Weights of a small transformer language model.
Size: 8 layers, width 448, 14 heads of 32, MLP 1792 tanh GELU, vocabulary 2048, 20.5M parameters.
Architecture: learned positions, biases, tied embeddings.
MLP neurons of a small language model. Each row is named by its layer, matrix (up: input weights; down: output weights) and neuron, and shows model dimensions 144-239. Each number is 500 + 50 x the weight over its row's rms, rounded and kept within 0 to 999. Numbers have three digits each.
After each neuron's rows, "fires after" lists the tokens most often just before its 100 highest values on Wikipedia text that the model never trained on. A number after a token or word is its count.

L2.up468:559550499482525516550525575505509516485492466511475544525592512569433473398505537480474524374627574520359437436456468545534518598495491558489510496440521405482369515419615484477447459535554483527566478505446446457460488482480449492500479497475445559488554594547528459531595481518464473493
L2.down468:521454497530464478552462492460564495471472486525619508536563406453490538611432451489514581460491563430523504508471467542504379509478546447418518476456501576426473463434444378514534533535500456478545556515509508374450529515427498516510530501529525481462469521536573533449421547488549417501
fires after: " |" 41, " B" 5, "\n" 5, "L" 4, " 17" 4

L2.up1598:563521494461551541505527533479446453490510523552452513491546482546438407512530555490478493444544514493437491417513465490366434612557463514525466493444530484470425544434521494476446470532548535486544459543486426463518460512506378489525523553476439507393540442581534491536459489484470503562
L2.down1598:469528493512429540525457501485451539497461401492522511545549442427399487539452506487434475383466490452556439445554486574538499496559525430514569528497505509445486487604509512490452444406449576571639491474479485524524578453403494441630451494335564551476468479577556495490434410465489517600
fires after: "\n" 34, " (" 29, "==" 6, " |" 5

L2.up1359:500558535535560451599453487548507385373472514475489449591589447517540477551410419546431516500474471524456594479469609445462618503455398532545368615514527472487449559498510523501581519463400545430511570527425533471541448519571489572465491409495498460533503464504529533572464621526433509571
L2.down1359:513568523511473463525602571482532477596450553526572561504494530518504536507419530438408532528460420459492523514413511511483607467416534606496577470511431456591515495501420474541464420486464571490473554561440455398503522429505530511495428442573366430523463423429445494498471536558579601520
fires after: " " 28, " (" 20, " f" 9, " \"" 7, " st" 6, "-" 5

L2.up177:526512483423499513490452513537477475418445509475456541469529467547522461561428448367500419538385485458467543460465489487536444502449427508555438457510510463482499499426485470462447490555520506477529610415461601384493460548588424597502568476508488569541527496454469383498589541450459423522
L2.down177:390542467460523504496556536527473545461504484414456440500477450432605428469411483485611491433442439481503563493485514471461562537511510569550501540475510330482607537496521585532531485434590526457524535605562492530478490506480466518466453518557571505492544514553535442462575510506471445547
fires after: "S" 23, "U" 12, "R" 8, "C" 7, "E" 6

L2.up911:504517534520600486503465548424516548471576459407470432494597488498652538487497524381497413486519540488412437410378524466562528512495459542524428515502498609412586581491422428462494463506535521448492572521499489471529487644483547520534528486422391449526607545390553453568460581472472547461
L2.down911:483479454521538516488532503445482509487463569489511504515461548529531422473560538531503527523489396535472582566479530545450499443514460587536467544529484520506453520531504497483461435487559579518424510423476443472425566518535509511609493507503519510480440566533566496454526533532495457503
fires after: " E" 16, "y" 12, "A" 10, " A" 7, "E" 6

L2.up555:519463485501534491498487539537389545509514510487468485538595490443530403389459543476558615643574484473393516469428528512478455599476455560496420392507484552464516552400491502475479495501566480507424505540509470502537438511493514545504450401614493549456443507439483529498468457566491565481
L2.down555:545480480506502496527484512550456466510506500564498505479569538614490469489514498432600556540534536451573518465504441578430411525604414644505531540496545482448471557521480547567511441505470585398403570499610557440409534488410504462544567494506548425494581517437553464521498452607543498549
fires after: " a" 32, " A" 11, "A" 8, "th" 8, " " 5, " an" 5

L2.up769:467570559561609507536483462564362496485492623625469439539487507433490505499538494442428550618453541523456533536431524512452589508349540504549442572461470525512561489426491588510536517419531554515530487526500501519519485535506496449428474381512451529426516524472509468543449596476370413488
L2.down769:429488447529453550546581506526497463543533526558496512537499512460446433497533431487492412529490458452462472497445596566426464452532597480463385516542613408537539517601517527545452468434518482525517484505503480588600423515547403422525360553447444504451530528509494534488434444473474576487
fires after: " to" 28, " |" 18, " can" 10, " " 9, " would" 8, " will" 6

L2.up1435:492535502535517473527548408414456457428449513445500469542568502557609460481517500594494507509531510523466519515494597398489589544483463529479468524476490453476589607538480538504509549460411535540446483546618516582480442572518469563502599410553475427581528523455518477613493585636436548507
L2.down1435:568546596578442518459525444485443429538535501567503492569541617484524469522465549440513442441518530522495548517457448536471557460445456521514503555525404404491535437484485527486419435565481577558544523546477468469489423470496530420580418467526491451535538440505596426484646608524526475475
fires after: "-" 21, " re" 12, " in" 10, " (" 7, "p" 7, " \"" 5

L2.up447:510436556510521483569496571573462538498546516575475457521458571490455509513602485531590632457475559547441461470520553503463518564469537556486436505514409482454420471489513497469555478571495500546407495559503478470446514472621518564475418514520396458582544521530503564538376541569480506442
L2.down447:548543506567506521506485500455532469491434484615547645523555540540513480466513483404523433435534427604511547498488494556536577425606442449603606470541518530513555482531390505521461520417584557449589528517629509517576502498541471407456499530575508606461510449486563478460575479383532439542
fires after: "," 28, " |" 15, " and" 11, " to" 7, " by" 6, ":" 5

L2.up500:490557573486519493471491482540525464496520432530539487551615594522529516419533443444454378561564519495415500483370448501569601521466497546485462513493427518505470515485533434481531425485609490504542501530460424490560517534572480449488485503453405546462517577474552538566520543422416503463
L2.down500:579466493501505483499546487443558514541480510492465577556446511530458498405504493426446523540503451500520585488588526480476592442513486538505571525434570487430448494428433476495527510484468495529515626496559462503452525588450532504505499488404510441514475550549467500549547443501477410533
fires after: "\n" 48, " |" 11, ":" 10, " Party" 4

L2.up867:515515470482509487500552586529456494404497536561519498493568622514560482548554448547481505435477458466438477468471501518604571455459497579422492450504385554517541486449530445517648398499499484581470480459415576406503520493492531457484448472501371580516515512458512444580442482401447414492
L2.down867:434505415427442532513515452452494546549458503593573527539471537471511453458324492612557556465472508652453575425504513494458583505530500447502411540469538477497483396532462535435461486397485520455549472520495607460443585485490570473523492511460474525482502515571407509508495510451523462483
fires after: " |" 28, "\n" 18, "ing" 4

L2.up1298:494540482515553448509469461515477482429584511517529488516558474648522532486528458574523515471511645482497557462492571424547557542490454601453500533524452464500527473566504474421468493561491520457429495562481577509522460552508506402597471540535374626517495539551524493518409561595482514449
L2.down1298:323460528538510543476484523534543542467531568484497434481464551574596508492540567546487454495434585528414554408498530461524549396541525432448451528506537482431427512473460463492580516495494521478460520490501471444501574505494502462544493460471523523436441513525447445477568553547488505462
fires after: "\n" 24, "." 19, " —" 11, " 1" 5

L2.up546:506545441421562431575473461526453526437524512542502516565524513553535534531580451511545477554450476494432507481491509424497427468514484619434451461494450494438536494531598451345482481574465544499525496531476491401603465540570503509571542509476465532527524465441499542592501636424498575508
L2.down546:507473425591393465454421480447473485447571476466521480483522454575520488519460437515498464473427490552541487539550531505499512501553502557484490477482501448469519422459480520463524550488478533479456525536559536434532522548511482547473559491424401518475499488506561505459495531500411444450
fires after: "\n" 52, "|" 19, " |" 10, "-" 10

L2.up1594:560547556421464531492452561481475493481484486536522555429484563483435399457487480516604515522442516459513618439508473481549457508505488480487484407486500502511456541457455504481511468540500518489526458435458518498462428487532454505594497460500567549479496494477475467542576590404467466522
L2.down1594:585444574540501422474476551388538445472357517472515473425500546554543586533394540495582473406510508381542513470516520513603516435543432574525498464459475518541479477497417570501431451543489574582430476529516421454496532475448528438534521514482526559540446565533455460562503498534521421492
fires after: "C" 16, "S" 14, "-" 7, "P" 6, "A" 6, "I" 5

L2.up429:500450533503553429556507525437471524439578451503446378536566446436489516519452525558453533490468607517369382442492551490537474528438584502482409568449405439514470483456480532502509431491435530548517451541421502549573494445454502453519491510492462550444580524507484507588439629540389535541
L2.down429:433502462566523456505470475515446450543474525585533566448464587568488510486516541405482433476505543532580533516533539506467471435478442477513578409508457597596458503527440431489400487582452405471518563512545518557492518480457491471549488498500538496547467406555480558427494471492580449511
fires after: " |" 61, " (" 14, ";" 6, " \"" 4

L2.up1118:525594598477511487532478519558518563486476557549450535449459561432544515484499409515527447429402508490391405488441532445458497483398453551465425450377544520415466504541531437452483501531472504480554497422531481442480501529562416408494447433513440378525479582426507550448518578412541430496
L2.down1118:468584569478547542546493422464446472374503433552517553538447521503527513447501444520538414546468526478453475492490539589443478533519502471544423501503499492476527447518491526566449549564518491568453493494505611473523409509561471466442390626578449490486524599514438557452567575438571562504
fires after: " " 80, "See" 4, "-" 4

L2.up526:523552581401538494576546491349455450497477462521462531497532593505533490476488530502462434449539496484382490468343559504494473439465394654472482391399379543557457510364510524551549554611564485501510572477514541450548499503611539500481461482548497527548579514453527451570440658480502505463
L2.down526:437475512583474501558425573434560555543513454537467556537373495531497477492553527517404614503537478558490508538448535547453458464486517532540406482443513560523480396508546376543475531467542457533446502356606511497483445611521606481503436490478520562488423537417476547535578591486478467520
fires after: "\n" 34, " a" 9, " was" 5, " is" 4, " (" 4

L2.up745:508558498431568527514500480551494410515537582624464503509517483486439523566575534498486431449517571537507479458491569489455520446429468483504438514521520540487448538451578497454485509550412540545586556452498474443498496531548487518575464382429534485529421490397462486540448539443440529476
L2.down745:499527542527490483462503445541500554450444540602544517529538463489428471468474448447621522523463509489436487469477514515455479493440530437452471503428564469457501482519478481552617528611458474538501495564505551544572456505571509449402497490521517491526499521485398543385455537410476492579
fires after: " " 38, " |" 11, "-" 5, " W" 4, " 2" 4, " L" 4

L2.up1023:521581530501525471524465477537483539515533489572471537533398463516452508500482372480490466513530557501436569528447639478472447570403474648477457514442437447483472511446637525399433490488412521578517505512572519426542485491503392492448518490498445425445445404465457524519512545499423460457
L2.down1023:505446538448433464532479417438554533464579407468470455500511530492535488474523465444500426526558476530461442490454523500514462530569510562439503576407501474511509443493480587462491531488423577500534486479443553556544452524413425460500481479570472442524487567483430474392471563525532509537
fires after: " " 67, "\n" 15, " 5" 4

L2.up389:516509501442579501589428587502447524446446489449485507421590578504530512471470467446510482596474524549442514418397510479648509530531462583495433399449474575461527544380470456419435514621473522526472556437577496473470501547493498563511415444463426485516570529355488456584500496477530466452
L2.down389:482554476493464532505516520476556415441558523504534480549492476529580477545515441611429506426436527526469512535560494522472386490515583624503504561513481548527544521534549454552530493484528482564470475534524459477478502455500565449654520519550517496437440579514490611542475508567451540489
fires after: "A" 46, "C" 5, " A" 5, "O" 4, "N" 4

L2.up1017:553525566408616521534465577520495451483494480641520447556591527502472552441541454552517376472515583490467528387462504494481465557515496579486531498485382482531464427479493522418522414529541464443395535568477405493449470536526497480645403484594406560444484495539505530471434561442485520493
L2.down1017:566418506485435511565534444482513485561445482415455492536492530512448528489466420479530583518419426461508454414525428475597562567471439499562509577471503514381518501554469510486543487539479566537493448462524495520556545570445468517501413482503525469477531586473500387586492438458508467519
fires after: "\n" 71, "." 21

L2.up1480:511489459612476497536524482528470592626530438432463512491587471526571432521537457516491496513536578476414475531384550406508529607499453505493523466392420511414504567455523502452530501572468489448412601379468536553592473575471531421530416517463504515453504528480534475422527538498472464551
L2.down1480:504486453573502530550477487482533548453514486470482490510462519520443531476566592467461553524498473477570455508474492495477497468479472463473436537514524458432452557455381439520518519511568528420580443532414426513527477482571484484464561477536525452651497532490481478472489522532482513483
fires after: "A" 18, " A" 14, " O" 10, " " 7, "C" 6, " C" 4

L2.up26:504496467513490521529513540465529515450472495554461438354562525493430527500562502491606430610616539475545435522462383522388532508485476514589472394484410490469489604504463550427444489597598493509519466492483460556506490458467551537529458511582487500530508489465512499490468523494520588544
L2.down26:448503481481574572546443423513471449448544485563533478491489574487524548593518560530529472461609505464522559502476482535539523560488490610516419374476521476420493398483530443529611494423598495518478557452478538410516544423550501496503469476494476493523488437494501500499505492532527419385
fires after: " a" 30, " A" 9, "bo" 5, "-" 5, "cc" 4, " no" 4

L2.up1631:530453540428471531556466564453469538482433499471525535406524415436464516454483504422485461559404514450494516530409468474441456510449489482538462447417420554518441540532533585411475500574475473514559529506496413516470483586426539542453434428636439510454425510426524510557536569528475478471
L2.down1631:555561530547503473512519557408490468470517521523538427410513537496466535473574448417583438601525483477582551568430468539552580445553523460526426472497499487585494536466450513473440438478440526557472478448578549481452502491446468570475507503566570539354515520437535402449550478512472475508
fires after: " an" 15, " a" 13, " A" 12, "c" 7, "im" 6, " the" 4

L2.up493:536419584533551503510543511556434563570530510531498357533523509525504525471444418471576511566528555464411408491427639480530494555478469538444494616440470456431451532506500497559570430534381435498451504544498460465557515494503543455477497578587451500527610508511549524484454531460429472544
L2.down493:521452472457393475553462461492442424551484474504483550462387492495430500507442532385519447556497446444490525451563491530481571433450446420502586527558485567491473492496557532449412473487475508463504462506604536525517599658404557495510550375482606367524589546509589435516490498498490451514
fires after: "\n" 56, " |" 9, " " 4

L2.up1302:484562493484578505452592515565410582519511557563541547480575435483536472461516470553452559495541605492440480446505570549527549511438484518458518516492546531544497487428500597531529495480415504471442463528566498533492507579522468448486516409566483597417472557470457465527500534515474426464
L2.down1302:470479535509517512443537546517545543440536513481493469489568487536611473485546468530465472438511541460444497515531562476532513537534574545455393529498447435432513488452448581582402531461498526512479470445493505561520417522434490457487453540477503460453591584518399565501386518492477420492
fires after: " |" 43, ";" 28, " " 13

L2.up1745:531515544457578468515444567615511570505488558628453512461497519465442532462539540473531445537512486531398469484397481480465529502425426524452463599446567542446487590481573516474524475509543542497513437544473452517483506512569508462525478490524427480519495459463497528554423513435439578492
L2.down1745:557535432518431460552423414440469479458467486441491547521464541563544476440484477547587505414418541484523540501566511445495537484534471468478510482433493480542481402521427543570442549517508478498495549504560521534523383526511495545569531575532493482443492503430487514480560551550517505480
fires after: "\n" 40, "s" 8, " |" 8, " 3" 6, " 2" 4, "-" 4